Part of a small language model's weights: 13.8M parameters, LayerNorm before each block.
MLP neurons of a small language model. Each row is named by its layer, matrix (up: input weights) and neuron, and shows model dimensions 16-143. Each number is 50 + 12 x the weight over its row's rms, rounded and kept within 0 to 99.
After each neuron's rows, "fires on" lists the tokens most often at its 100 highest values on Wikipedia text that the model never trained on.

L5.up370:39 61 39 26 55 38 63 18 36 63 50 74 45 58 47 44 48 33 60 55 36 30 42 62 36 32 59 53 51 49 63 47 36 62 53 46 61 62 62 28 58 57 60 53 42 38 52 48 41 61 58 42 43 53 58 44 52 64 00 56 54 32 26 53 37 53 55 28 55 62 47 68 54 46 44 61 45 43 38 38 49 57 35 69 50 32 44 79 41 62 56 53 29 63 74 48 34 72 53 52 75 58 48 78 48 45 53 54 46 43 37 48 55 60 44 38 37 39 39 58 45 67 51 46 21 53 59 41
fires on: "s", ":", "ose", " da", "af"

L5.up994:59 38 46 73 46 66 37 63 40 59 44 55 51 52 63 53 46 62 59 65 29 43 40 35 58 40 42 29 48 60 65 57 50 44 45 48 43 71 46 36 36 19 42 65 62 52 48 72 47 50 62 50 23 54 59 44 55 53 40 50 67 44 35 50 52 36 44 42 48 43 48 60 85 48 58 43 65 56 56 50 38 38 28 40 34 62 49 48 22 58 49 58 34 37 47 40 44 36 60 40 39 41 29 30 33 47 58 21 36 68 69 52 51 34 55 52 52 42 46 42 61 44 58 51 37 67 56 52
fires on: "z", "ch", "ok", "n", "ir"

L5.up761:62 48 62 44 47 56 26 51 43 40 54 35 54 53 51 39 52 45 37 59 36 44 60 56 57 66 51 45 32 35 61 24 37 70 37 67 49 65 60 28 48 52 43 57 49 67 59 38 49 41 36 44 51 39 52 39 57 37 42 52 50 65 52 50 51 57 44 51 46 72 66 35 42 35 40 52 58 52 09 47 66 28 56 37 55 45 52 33 55 48 41 48 32 48 43 37 34 47 51 82 63 61 50 52 44 24 62 44 33 52 48 54 57 46 45 46 36 30 42 50 29 51 66 46 30 53 68 37
fires on: ";", "0", " |", "-", " 0", " m"

L3.up622:42 62 29 53 43 41 42 49 53 27 50 59 48 56 77 55 56 33 55 74 57 76 57 63 63 36 32 46 37 66 41 69 50 42 43 35 56 40 74 37 30 50 72 57 63 54 73 63 27 42 50 65 63 36 50 32 33 52 62 56 39 33 66 58 52 34 65 51 18 51 27 52 60 56 39 65 81 49 28 49 61 42 37 46 72 46 51 50 56 70 33 61 41 42 56 50 52 65 53 85 39 62 49 48 41 47 50 51 59 35 53 62 55 49 27 56 62 63 46 38 39 28 54 30 32 22 46 58
fires on: "|", " from", "pr"

L6.up696:56 36 34 47 52 48 52 42 54 73 69 45 64 52 45 84 72 46 39 69 61 47 43 63 48 39 54 55 64 59 60 70 48 32 60 43 55 63 55 29 77 55 46 29 67 51 32 41 63 56 30 57 43 42 59 32 48 57 32 50 61 61 59 52 49 51 39 34 57 65 57 43 43 37 59 61 51 48 53 38 36 65 55 34 49 59 41 60 58 42 57 36 72 53 87 51 47 71 50 61 59 63 62 48 28 46 32 61 29 42 48 54 51 81 55 37 60 33 38 72 61 38 55 45 56 39 49 58
fires on: ",", "\n", "y", "ly", "\""

L3.up964:54 58 56 54 59 45 48 30 62 58 74 61 56 27 33 65 53 37 56 68 42 53 22 40 44 39 55 23 51 55 53 58 51 66 55 52 54 53 47 51 60 36 41 52 32 61 77 46 57 49 68 44 44 33 62 50 56 76 24 39 51 36 25 32 41 66 44 39 54 49 32 61 64 32 49 53 59 42 52 60 60 53 47 55 62 61 44 48 38 36 40 76 43 32 68 55 57 47 45 65 56 31 56 42 51 43 44 50 43 37 47 50 68 67 71 55 41 40 33 45 38 60 40 43 48 57 44 49
fires on: ",", " to", " of", " through", ":", ";"

L8.up957:38 67 43 55 63 53 60 33 61 43 47 61 45 49 61 49 44 59 47 49 55 66 39 55 32 59 29 62 52 42 51 58 41 44 66 50 66 32 60 13 50 58 57 49 63 59 25 46 27 34 45 83 57 61 38 46 34 44 51 46 55 53 47 62 29 39 57 64 47 62 54 44 51 44 65 50 43 62 42 61 55 66 30 58 64 43 48 37 50 40 52 54 42 58 49 32 50 51 60 43 61 46 60 70 60 51 60 56 56 39 33 59 76 39 43 47 67 54 41 50 54 56 70 39 52 42 59 63
fires on: " \"", "-", " dev", " (", " j", " rel"

L3.up814:40 62 60 44 51 28 57 44 65 46 86 55 48 19 55 32 50 73 57 64 59 59 50 54 25 51 47 67 43 57 55 60 40 72 41 51 63 61 57 48 47 53 49 49 55 47 63 45 62 43 62 66 38 38 48 41 47 52 49 50 55 48 53 30 78 52 82 46 58 59 44 57 62 64 55 46 49 45 47 29 57 39 51 45 45 61 45 56 55 49 37 47 65 75 62 35 58 41 49 58 53 34 51 64 52 67 38 52 62 63 52 70 50 45 51 60 49 48 54 60 51 34 71 61 35 45 46 58
fires on: "  ", " Year", ":", " way", " by", " moment"

L6.up38:60 44 54 49 48 53 50 54 54 50 71 44 58 67 59 30 66 52 30 41 65 41 56 62 53 44 57 48 45 37 61 46 32 64 79 58 40 50 42 32 50 46 74 59 57 21 28 66 52 54 44 45 43 46 63 61 56 69 33 43 32 62 46 57 49 55 39 44 42 68 39 28 46 62 47 55 13 49 53 42 46 43 49 66 50 46 58 45 31 40 47 62 49 34 63 31 48 60 38 50 54 66 59 37 71 39 74 33 60 54 32 61 42 51 64 49 59 37 52 47 39 41 42 41 59 62 70 28
fires on: " is", "-", " be", " became"

L8.up288:57 73 67 42 74 40 46 61 52 28 52 56 31 21 52 40 62 47 58 55 51 58 59 52 34 54 25 62 36 35 48 59 51 41 33 36 20 40 45 52 43 63 43 70 55 58 54 60 71 51 42 54 56 44 50 50 49 64 32 51 60 54 47 55 50 52 38 65 49 55 86 81 50 38 52 49 64 47 68 59 49 47 53 63 49 36 50 45 67 59 50 46 61 72 70 75 47 60 59 33 31 55 61 58 53 43 58 53 45 50 61 45 58 52 48 26 44 33 33 25 64 55 58 44 49 48 61 56
fires on: ".", "–", ",", "ie", " |", "/"

L4.up176:54 59 55 32 39 41 51 44 42 51 52 63 31 55 63 39 44 44 42 46 61 56 46 45 60 39 47 53 36 67 60 67 56 34 42 48 44 51 54 49 75 35 44 52 69 52 43 62 51 57 35 39 55 32 48 42 33 65 48 20 47 49 60 56 55 39 62 53 62 52 53 53 39 67 60 19 59 53 27 38 47 43 44 44 40 58 48 45 50 55 59 39 51 53 32 64 66 61 40 61 69 56 33 41 56 38 40 25 48 49 49 41 40 65 40 23 45 50 57 67 82 34 63 68 61 63 51 46
fires on: ",", " 25", "1"

L5.up707:42 43 56 22 42 64 23 56 39 43 37 46 77 66 56 51 29 66 39 58 51 52 69 44 47 45 45 62 43 48 40 44 62 38 27 57 52 68 57 22 41 60 49 59 33 33 44 61 53 53 40 48 61 54 61 48 39 42 71 51 66 55 37 57 22 31 37 48 39 57 55 62 62 74 45 42 60 60 37 42 42 37 49 50 60 50 66 52 60 63 47 65 47 40 63 37 36 60 46 66 66 45 79 47 32 57 58 62 55 52 44 46 22 47 30 48 43 33 58 53 40 50 62 58 64 64 46 34
fires on: "b", " 0", " |", "L", "gh", "col"

L6.up240:51 59 49 45 59 55 33 81 36 43 51 58 64 46 64 64 53 70 53 52 66 59 41 65 49 39 32 48 53 63 36 52 46 37 52 49 41 75 30 50 41 75 48 57 37 37 43 63 57 51 51 62 48 68 48 56 51 33 22 29 43 21 50 34 52 52 43 35 55 53 40 57 51 55 54 45 71 40 49 50 43 57 20 47 52 33 70 62 23 38 53 36 51 75 74 59 50 45 63 41 48 38 51 38 43 53 24 62 48 44 53 54 25 51 55 60 58 60 44 66 43 49 50 61 42 63 54 50
fires on: " |", " the", " of", "st", " also", ","

L4.up409:50 51 60 50 46 42 53 38 47 48 55 51 24 74 76 59 64 71 60 49 66 53 44 33 41 55 56 44 52 48 09 54 50 42 32 48 55 57 61 57 43 46 42 63 28 49 61 55 38 53 23 38 43 73 45 67 22 52 31 47 54 60 56 61 54 18 41 61 42 63 61 50 39 49 81 29 47 62 62 42 49 39 56 59 36 46 61 55 57 60 52 35 60 43 37 54 59 64 35 51 61 51 46 34 60 55 41 49 37 68 43 44 43 62 37 48 51 29 34 53 37 55 55 31 48 55 63 61
fires on: ".", " or", ";", "\""

L8.up975:38 61 61 41 57 40 55 65 61 62 39 51 51 16 65 56 62 43 65 59 86 42 44 61 36 56 31 41 51 68 58 48 46 34 69 64 50 47 54 44 66 40 38 27 37 66 46 54 46 32 44 74 39 55 48 76 34 55 48 37 39 83 55 50 48 57 50 48 33 52 75 50 36 48 44 47 33 54 48 43 65 53 37 45 64 47 49 51 39 49 50 43 57 40 64 43 51 51 26 64 49 54 45 50 51 17 45 45 54 52 71 63 73 54 47 52 59 47 34 61 45 60 63 46 36 60 69 58
fires on: "'", ".", " government", " in"

L5.up87:45 48 34 72 32 35 37 51 45 53 57 47 53 31 42 37 72 31 52 62 64 35 58 55 61 49 43 49 54 39 45 65 42 40 47 51 24 75 39 53 36 51 47 49 38 67 39 45 50 60 58 48 45 30 43 38 34 61 58 64 62 64 62 37 46 52 56 59 54 63 51 53 52 54 52 58 44 40 54 33 34 41 49 59 66 75 53 40 49 52 65 45 48 45 56 60 51 61 51 21 56 68 39 62 43 49 41 50 57 44 62 57 50 42 46 77 46 45 55 83 52 49 41 42 51 35 71 47
fires on: " |", "|", " his", " Str", " remained", " of"

L4.up675:62 61 32 50 50 45 38 54 50 62 66 65 44 56 57 50 26 23 21 21 42 50 52 68 63 34 51 42 36 37 71 63 48 56 41 52 57 37 47 50 39 58 35 62 25 44 67 39 52 66 39 53 42 59 45 53 37 57 51 71 47 60 61 46 47 41 52 37 38 47 68 59 41 52 55 80 56 42 29 49 48 42 40 57 60 42 41 53 40 60 41 42 54 59 61 58 52 69 39 67 62 30 63 49 54 48 36 48 32 28 58 53 69 29 62 32 48 70 47 67 55 43 56 25 57 41 56 50
fires on: "A", "ra", "AR", "c", "la"

L8.up77:33 71 59 47 75 66 31 35 38 34 71 50 39 55 42 68 48 57 74 36 57 49 31 58 51 38 58 66 41 81 66 28 47 48 63 40 60 50 51 57 67 43 57 62 52 47 36 35 44 57 30 48 44 41 54 46 51 42 36 37 48 62 44 72 44 32 69 27 41 51 33 48 48 43 37 60 65 55 30 57 63 41 49 77 30 38 50 60 46 43 48 33 73 62 50 61 48 44 35 60 64 52 57 39 70 29 53 50 48 31 67 70 37 45 48 64 60 42 31 53 46 52 65 65 25 55 49 50
fires on: ".", "-", " \"", " since"

L3.up784:69 70 53 46 40 57 51 41 50 44 41 50 55 63 56 40 19 52 33 57 42 54 62 49 40 59 40 64 44 57 38 38 74 47 64 54 47 54 30 41 42 30 50 50 32 47 43 55 55 64 68 49 33 43 46 51 34 53 41 53 30 64 21 62 51 62 51 47 51 45 38 51 56 62 55 40 70 48 64 53 44 41 24 62 59 72 60 48 43 71 64 56 48 66 48 55 38 38 26 48 46 37 54 27 57 49 63 39 40 34 73 47 62 26 57 53 48 39 21 32 65 46 59 54 41 60 84 45
fires on: " her", "'", "\"", " transl", " j", "["

L4.up564:41 68 21 36 48 36 61 45 67 41 59 50 65 49 55 44 33 45 49 63 68 62 65 59 46 31 51 47 53 44 69 65 65 76 40 41 39 67 50 29 51 55 62 64 68 53 44 72 40 49 47 58 66 39 42 43 38 67 34 36 39 68 64 36 56 46 81 46 62 58 37 63 30 73 60 73 47 40 62 45 75 49 51 45 45 48 39 72 39 48 51 54 50 48 59 49 45 25 51 39 55 51 46 54 29 40 55 34 48 44 50 50 54 67 41 64 49 41 58 46 34 50 50 37 37 42 33 54
fires on: " years", "\"", " hours", " time", " day", " year"

L3.up403:51 41 55 49 65 67 45 40 50 53 51 45 75 44 47 53 26 41 61 49 71 37 45 67 51 59 46 35 50 50 55 50 38 31 38 64 36 58 66 60 60 52 43 37 57 52 64 52 61 50 44 38 51 37 47 50 68 40 44 34 54 65 40 48 63 38 31 63 47 40 59 49 61 49 51 57 58 48 66 46 70 48 32 51 36 35 72 63 55 48 55 32 48 59 73 35 42 46 30 32 39 36 44 57 38 41 61 61 56 48 43 38 51 47 45 56 24 63 41 22 60 68 46 69 20 45 52 41
fires on: ",", " were", " was"

L5.up889:57 55 50 50 55 39 48 53 47 42 35 40 32 52 73 38 52 30 46 52 77 60 35 39 58 48 54 54 70 30 59 62 45 69 54 51 40 42 65 58 30 58 42 39 49 62 74 42 33 54 49 44 39 53 77 70 55 54 39 51 49 66 63 31 64 46 51 53 57 41 47 54 31 31 64 28 57 50 50 56 60 56 32 54 60 62 52 38 43 58 38 57 47 44 46 64 52 54 45 36 44 68 32 70 54 36 44 53 29 38 40 43 74 49 44 55 52 45 50 56 75 58 26 43 56 70 50 33
fires on: " =", " were", " be", " conce"

L4.up249:41 39 53 58 57 44 41 55 42 53 52 21 49 55 62 60 47 62 61 35 34 54 29 72 53 53 17 63 47 42 46 51 48 44 54 50 30 58 44 46 46 62 50 27 52 47 65 61 44 59 55 45 37 67 46 44 59 38 47 31 19 64 43 43 56 27 40 62 25 59 24 44 70 44 52 62 53 43 40 31 45 51 46 47 37 62 42 63 43 57 83 53 49 50 46 61 37 62 53 37 63 54 53 42 67 35 61 43 63 54 34 50 81 43 59 47 50 39 31 42 65 45 50 31 31 60 74 64
fires on: ".", "lu", "91", "ci", "sh", "92"

L8.up567:31 54 56 63 57 63 47 45 40 59 55 53 62 46 75 58 54 47 82 37 76 41 46 57 40 58 38 51 43 54 56 36 53 56 48 42 40 66 47 48 65 79 51 59 28 68 58 55 41 44 29 45 44 76 49 46 47 32 40 50 51 59 48 45 58 26 52 77 46 51 52 46 40 46 77 54 59 47 25 30 32 66 40 39 36 46 61 44 42 36 66 23 65 59 54 27 65 55 46 46 54 44 64 48 39 27 44 58 55 39 48 63 58 42 44 60 58 25 35 43 42 75 57 36 56 48 56 36
fires on: "."

L5.up3:45 71 41 37 52 45 47 48 50 53 74 54 28 28 56 37 39 49 34 69 30 61 51 50 58 59 41 38 55 45 76 56 66 51 35 36 63 40 63 50 47 46 49 41 44 66 70 51 52 40 38 26 62 19 40 66 34 32 34 28 55 35 38 46 52 57 38 58 44 67 38 37 58 52 52 37 51 53 67 50 66 45 41 47 46 66 61 43 63 37 51 61 46 32 60 64 50 62 59 38 52 71 57 59 43 47 57 43 45 42 66 70 58 17 57 46 43 47 34 41 42 32 55 42 48 59 46 39
fires on: " to", ";", " (", "–", ",", "ta"

L3.up641:67 56 28 59 42 60 35 45 51 37 47 49 46 34 69 56 40 64 49 59 55 44 66 41 45 43 45 67 53 73 44 44 59 51 45 63 66 43 53 54 30 15 39 71 41 31 71 34 64 45 50 70 53 51 50 47 41 67 31 48 48 58 29 44 56 40 43 61 52 51 55 58 45 59 41 48 64 53 36 51 44 73 38 55 50 38 45 43 47 32 49 59 65 52 62 58 50 66 48 62 53 37 48 40 38 52 56 43 37 29 49 69 68 50 61 63 63 41 37 71 46 52 67 45 52 38 36 57
fires on: " \"", "'", "\"", " |", "%", " medalist"

L4.up760:39 68 30 58 68 68 44 65 51 37 47 49 67 53 46 61 57 64 63 35 58 67 54 47 42 52 55 69 27 33 45 58 52 56 54 68 50 57 52 45 52 49 63 40 67 46 65 31 34 46 52 60 31 42 49 64 61 36 46 50 33 45 65 60 52 68 61 36 49 55 69 58 54 52 32 42 42 26 49 37 58 25 37 26 53 69 55 57 60 67 56 40 68 39 42 35 55 46 31 61 38 38 50 51 46 50 55 65 51 45 55 57 39 53 53 64 62 52 75 40 52 57 48 75 37 49 70 51
fires on: " to", ":", " of", " by", " |"

L3.up980:23 50 29 49 61 39 67 47 52 57 59 65 60 51 41 39 58 36 52 57 65 52 49 51 27 41 46 42 57 55 48 51 54 51 55 47 59 85 48 26 54 38 29 60 36 54 70 55 60 42 53 81 41 54 47 43 52 38 42 69 52 49 43 52 71 58 72 52 40 50 44 28 46 69 57 53 62 35 50 41 52 55 69 41 57 21 61 56 38 37 57 50 36 38 55 80 51 71 54 45 36 42 47 50 48 50 40 79 60 51 53 62 75 71 40 56 48 50 62 50 51 50 45 56 64 41 44 76
fires on: "s", "ed", "ly", "ons", "ies"

L4.up902:40 61 46 46 58 48 35 42 76 53 46 80 48 63 68 44 52 63 40 46 58 46 59 49 55 20 40 40 65 61 54 52 54 43 35 53 61 62 48 62 48 49 45 50 64 42 66 68 56 57 55 46 46 64 66 55 49 57 52 36 44 30 73 70 65 55 72 29 18 58 39 35 49 58 35 66 52 39 76 55 38 33 60 47 35 39 67 41 48 62 41 50 49 53 54 56 45 58 28 59 52 33 76 54 51 39 56 66 67 62 31 44 55 52 55 56 35 55 34 42 63 49 38 23 52 41 47 54
fires on: "y", "s", " were", ".", "ly", "ry"

L3.up794:44 33 71 62 50 70 44 35 71 41 60 56 25 70 56 61 27 37 60 64 10 67 57 75 57 44 45 42 61 45 44 53 43 63 49 53 72 42 41 45 53 59 37 51 62 52 77 43 61 24 62 60 41 72 41 37 37 32 68 70 41 45 62 64 50 43 62 43 53 58 49 43 73 55 20 53 69 59 38 59 46 57 42 28 57 47 35 47 57 51 57 54 50 35 51 53 41 66 66 61 49 50 58 53 64 49 69 54 44 40 33 44 82 27 57 69 48 48 44 56 48 56 48 42 39 38 38 39
fires on: "|", ")", " The", " family"

L8.up476:45 68 24 57 54 42 58 44 31 37 77 59 61 61 55 56 69 53 45 56 54 53 28 57 45 58 65 57 37 53 39 34 52 43 38 55 20 48 46 45 55 44 69 55 68 38 63 60 39 24 65 36 45 54 41 48 22 60 64 62 52 50 47 41 45 54 79 51 54 45 70 60 53 48 57 59 29 75 44 40 53 51 46 44 28 27 65 43 58 48 52 50 47 52 22 45 74 41 47 62 62 57 61 70 62 42 50 49 51 48 49 45 74 60 63 60 29 50 50 50 73 58 54 41 27 49 61 64
fires on: "–", ",", "-", ".", " of", " -"

L8.up852:53 47 51 48 56 38 29 43 56 49 52 43 54 54 60 41 63 19 49 53 69 66 55 49 71 61 54 32 53 66 57 48 49 51 69 66 60 42 67 44 54 46 72 43 70 43 40 51 43 32 67 58 42 25 49 48 54 26 26 39 57 57 46 39 51 60 60 59 31 62 51 55 75 40 44 64 48 55 64 36 57 25 42 48 61 42 54 74 45 40 68 45 81 38 63 53 50 69 45 58 62 47 46 42 53 28 46 53 41 42 69 60 47 65 41 59 49 50 39 53 69 55 51 55 60 27 40 57
fires on: " on", ",", " as", " from", " with"

L5.up438:38 45 59 40 44 51 31 66 50 65 34 43 30 58 43 67 63 47 44 54 78 63 43 51 36 35 55 33 39 32 49 60 48 52 44 61 50 57 61 54 58 51 62 52 30 34 66 59 66 41 24 45 64 55 56 53 56 43 12 60 25 39 61 55 67 38 44 37 38 58 70 62 43 61 44 38 68 41 56 45 27 48 46 45 56 46 57 29 60 42 44 52 60 69 42 49 77 53 59 32 62 50 71 46 53 54 35 43 43 65 51 52 57 49 59 51 50 24 37 34 45 65 51 60 37 74 46 45
fires on: "'", " an", " An", "."

L8.up330:29 45 41 19 54 43 52 46 78 43 37 52 52 68 62 59 41 50 38 50 37 50 45 66 43 33 27 63 62 59 58 55 46 48 49 66 55 51 50 46 65 24 60 57 63 46 43 66 56 39 53 55 60 44 58 80 45 56 58 54 29 58 35 38 34 63 44 46 28 52 37 60 49 56 50 47 37 71 72 76 51 52 29 50 53 39 64 42 47 49 50 53 40 72 57 56 52 69 33 58 60 41 65 61 67 11 65 44 56 69 22 54 71 40 49 37 46 40 48 42 66 55 52 67 41 41 65 54
fires on: "\n", "-", "oth"

L5.up200:42 61 83 41 40 54 57 58 47 44 56 47 39 53 51 40 56 43 41 69 65 68 58 43 47 48 36 52 40 56 47 36 63 62 34 46 50 47 33 54 54 52 60 58 41 22 70 59 47 20 39 25 63 58 52 41 46 24 25 56 46 73 78 37 55 37 57 42 13 52 62 53 37 48 48 66 55 63 27 40 57 59 46 39 49 57 67 61 59 48 55 31 51 36 34 57 56 48 65 56 50 64 58 45 70 51 54 49 45 50 56 72 63 33 35 29 29 53 64 43 68 41 67 46 54 56 55 72
fires on: ".", "L", "V", "-", "K", "P"

L3.up291:47 52 56 49 35 18 50 57 58 49 35 65 58 41 73 35 49 53 69 69 40 28 51 48 27 64 45 43 48 64 61 54 46 57 35 40 36 55 41 39 58 60 55 43 41 59 46 62 54 35 19 72 57 46 39 66 46 43 45 68 46 61 27 39 49 34 35 70 53 64 71 52 35 26 48 53 54 47 57 47 42 43 45 30 50 54 72 38 47 48 52 40 59 48 42 54 57 62 51 64 46 51 53 38 53 28 63 38 49 49 46 26 56 63 31 35 50 38 67 51 67 53 60 64 62 37 48 58
fires on: ".", " who", " national", " ep"

L4.up9:50 34 60 50 44 62 54 47 57 52 60 48 57 57 82 58 66 74 46 47 60 37 57 51 24 33 52 72 55 54 34 60 41 67 50 54 40 54 51 47 57 52 60 50 52 22 50 47 47 24 50 21 59 38 68 65 33 55 55 37 47 42 64 63 38 55 35 28 39 56 53 51 52 52 36 43 43 52 29 55 58 28 38 47 45 41 77 66 39 47 40 48 57 48 48 42 42 69 50 63 65 52 38 70 59 25 64 47 71 44 38 47 42 62 57 22 51 45 49 55 54 33 34 51 43 49 40 64
fires on: "-", "4", "sh", "y", "gy"

L8.up254:47 52 58 59 46 59 22 45 50 70 40 43 50 40 46 47 62 44 61 41 47 61 21 66 60 56 49 51 43 52 76 33 40 66 49 48 51 66 51 49 40 43 51 54 51 31 67 55 44 50 36 50 48 57 32 51 66 58 42 59 64 66 37 68 53 69 41 66 47 45 56 46 59 44 55 65 49 43 58 43 49 39 53 51 28 52 54 47 50 81 59 55 33 24 36 67 50 60 21 59 57 42 55 83 60 38 40 46 51 57 22 22 57 43 64 50 54 51 69 13 76 44 61 52 44 44 66 50
fires on: "L", "A", "-", ";", "N", "."

L3.up812:65 38 52 51 57 56 47 39 62 52 58 62 58 49 49 56 52 65 54 41 52 57 77 56 37 54 31 46 40 70 33 34 54 67 39 34 49 37 49 58 37 57 53 63 42 30 41 47 47 64 56 40 52 46 53 61 47 56 27 36 58 49 74 46 30 36 73 45 26 55 58 40 50 42 54 65 46 82 65 57 58 64 60 60 51 48 44 39 50 41 65 47 50 47 62 47 45 40 41 61 37 52 33 60 66 45 43 64 60 51 48 54 42 55 66 50 55 62 50 47 54 57 18 63 76 59 48 51
fires on: " that", " which", " of", " who", " election", " don"

L3.up1020:42 76 53 47 28 56 52 45 62 72 42 36 41 66 53 50 39 36 55 35 57 59 38 44 48 52 45 32 34 64 47 33 48 68 41 61 55 75 63 61 56 38 27 45 33 27 58 26 69 62 73 60 30 69 33 60 58 42 37 59 32 49 46 57 74 48 46 59 53 47 59 53 47 58 54 23 54 67 61 47 48 42 46 48 43 33 67 46 57 38 64 47 71 48 47 61 25 69 63 25 58 55 63 30 55 36 61 51 48 71 66 69 45 48 69 55 40 33 40 44 34 46 49 54 50 64 58 65
fires on: ".", "'", "\"", "rou", "r", "up"

L6.up656:46 39 49 31 51 31 63 71 39 50 68 43 49 50 41 53 57 42 48 68 40 68 50 67 29 45 36 58 56 69 44 72 66 55 57 46 40 73 44 54 83 56 43 40 58 37 29 38 79 65 71 74 58 38 60 37 50 37 37 44 58 59 21 41 56 68 34 44 46 59 32 40 65 62 49 71 48 67 49 49 53 54 61 79 37 50 40 68 68 44 39 46 51 48 72 51 57 46 56 45 62 52 56 33 52 51 48 52 42 54 49 29 49 51 60 59 70 65 48 66 64 46 45 50 55 55 51 29
fires on: ","

L6.up876:46 63 53 50 48 51 48 56 51 50 47 52 53 40 45 63 32 29 57 63 65 71 76 55 47 54 39 52 30 29 75 39 35 68 45 51 47 53 45 56 41 37 40 59 38 57 53 42 39 37 60 52 64 61 53 47 45 56 53 53 43 41 53 58 54 37 68 44 56 79 62 53 49 50 47 49 75 45 52 34 49 56 66 69 51 47 50 52 53 49 48 61 51 41 56 54 33 41 42 46 59 71 46 75 55 38 39 31 47 30 34 44 32 46 51 62 42 60 62 63 49 35 41 47 39 43 45 46
fires on: "|", " P", " |", "s", "\\"

L6.up0:60 71 49 55 58 50 52 49 54 44 51 46 44 50 41 40 36 45 45 53 64 46 28 51 38 50 43 55 46 58 55 67 34 37 37 48 42 42 51 47 62 57 39 42 58 44 49 69 42 43 38 51 57 57 33 62 54 64 40 37 65 56 45 64 51 54 35 48 43 65 41 77 62 51 56 54 49 52 53 58 45 45 33 35 39 48 43 70 58 58 55 65 37 46 46 65 60 44 48 45 66 45 58 73 53 16 59 61 63 63 57 45 30 49 39 58 44 52 44 37 60 41 60 81 71 51 43 51
fires on: ",", ".", "\n"

L6.up186:56 48 38 35 64 50 53 58 60 62 46 43 52 42 39 59 60 52 76 63 50 42 59 55 62 50 39 77 46 59 67 57 41 73 48 57 60 53 53 51 77 60 78 45 44 47 67 52 59 60 58 65 45 48 64 45 40 50 37 49 40 45 66 41 50 51 62 42 56 41 52 37 42 53 44 56 52 37 61 63 70 66 46 65 47 36 58 44 46 57 65 48 57 55 37 55 66 36 55 41 28 46 55 33 39 40 56 76 30 44 43 60 70 78 68 63 48 53 70 40 26 34 29 47 38 68 56 41
fires on: ",", " January", " March", " May", " July"

L3.up174:50 50 50 59 73 48 39 59 56 39 65 48 25 50 48 61 46 65 71 49 26 53 53 54 51 54 49 67 41 70 65 40 42 53 40 52 52 62 52 59 55 74 57 57 36 42 76 58 55 64 61 70 57 56 61 42 24 41 49 39 46 35 51 56 64 42 70 62 37 47 68 48 47 30 60 61 51 44 45 46 57 58 35 65 60 42 36 55 52 52 53 73 42 48 39 71 52 54 62 36 42 47 47 42 38 55 55 67 43 55 56 69 70 63 68 44 47 36 60 33 55 43 67 40 60 39 41 30
fires on: " January", " March", " February", " W", "r", " 26"

L5.up12:25 60 47 31 63 58 43 52 33 33 54 47 57 34 52 35 67 55 47 25 47 44 52 50 63 20 68 65 35 63 53 53 44 39 43 47 37 60 58 49 23 48 47 49 52 41 53 70 48 56 44 32 43 63 64 52 28 60 48 49 61 48 51 36 24 34 58 57 53 59 45 42 27 43 45 59 83 54 44 47 50 64 36 55 36 30 51 66 48 70 37 57 61 47 50 65 24 66 38 52 43 37 46 65 51 45 61 55 64 32 57 53 29 63 64 44 55 53 36 65 66 50 71 65 62 45 52 36
fires on: ",", " |", " z", " /", " known", " ["

L6.up820:40 39 29 60 56 32 64 49 54 39 62 61 50 59 42 62 62 50 35 48 40 37 51 59 48 49 62 61 74 41 45 38 57 73 31 58 57 50 57 48 59 41 48 20 62 72 44 42 67 47 59 78 53 52 51 44 58 37 62 58 55 48 45 44 59 35 46 28 28 59 54 56 63 47 46 66 52 51 43 46 60 49 53 45 62 62 60 55 59 84 59 71 35 72 63 55 38 33 21 54 44 35 53 62 60 41 54 54 52 61 38 64 58 43 44 33 35 44 33 48 62 54 42 57 33 33 47 52
fires on: "-", " pre", "ly", " spoke", "di", " use"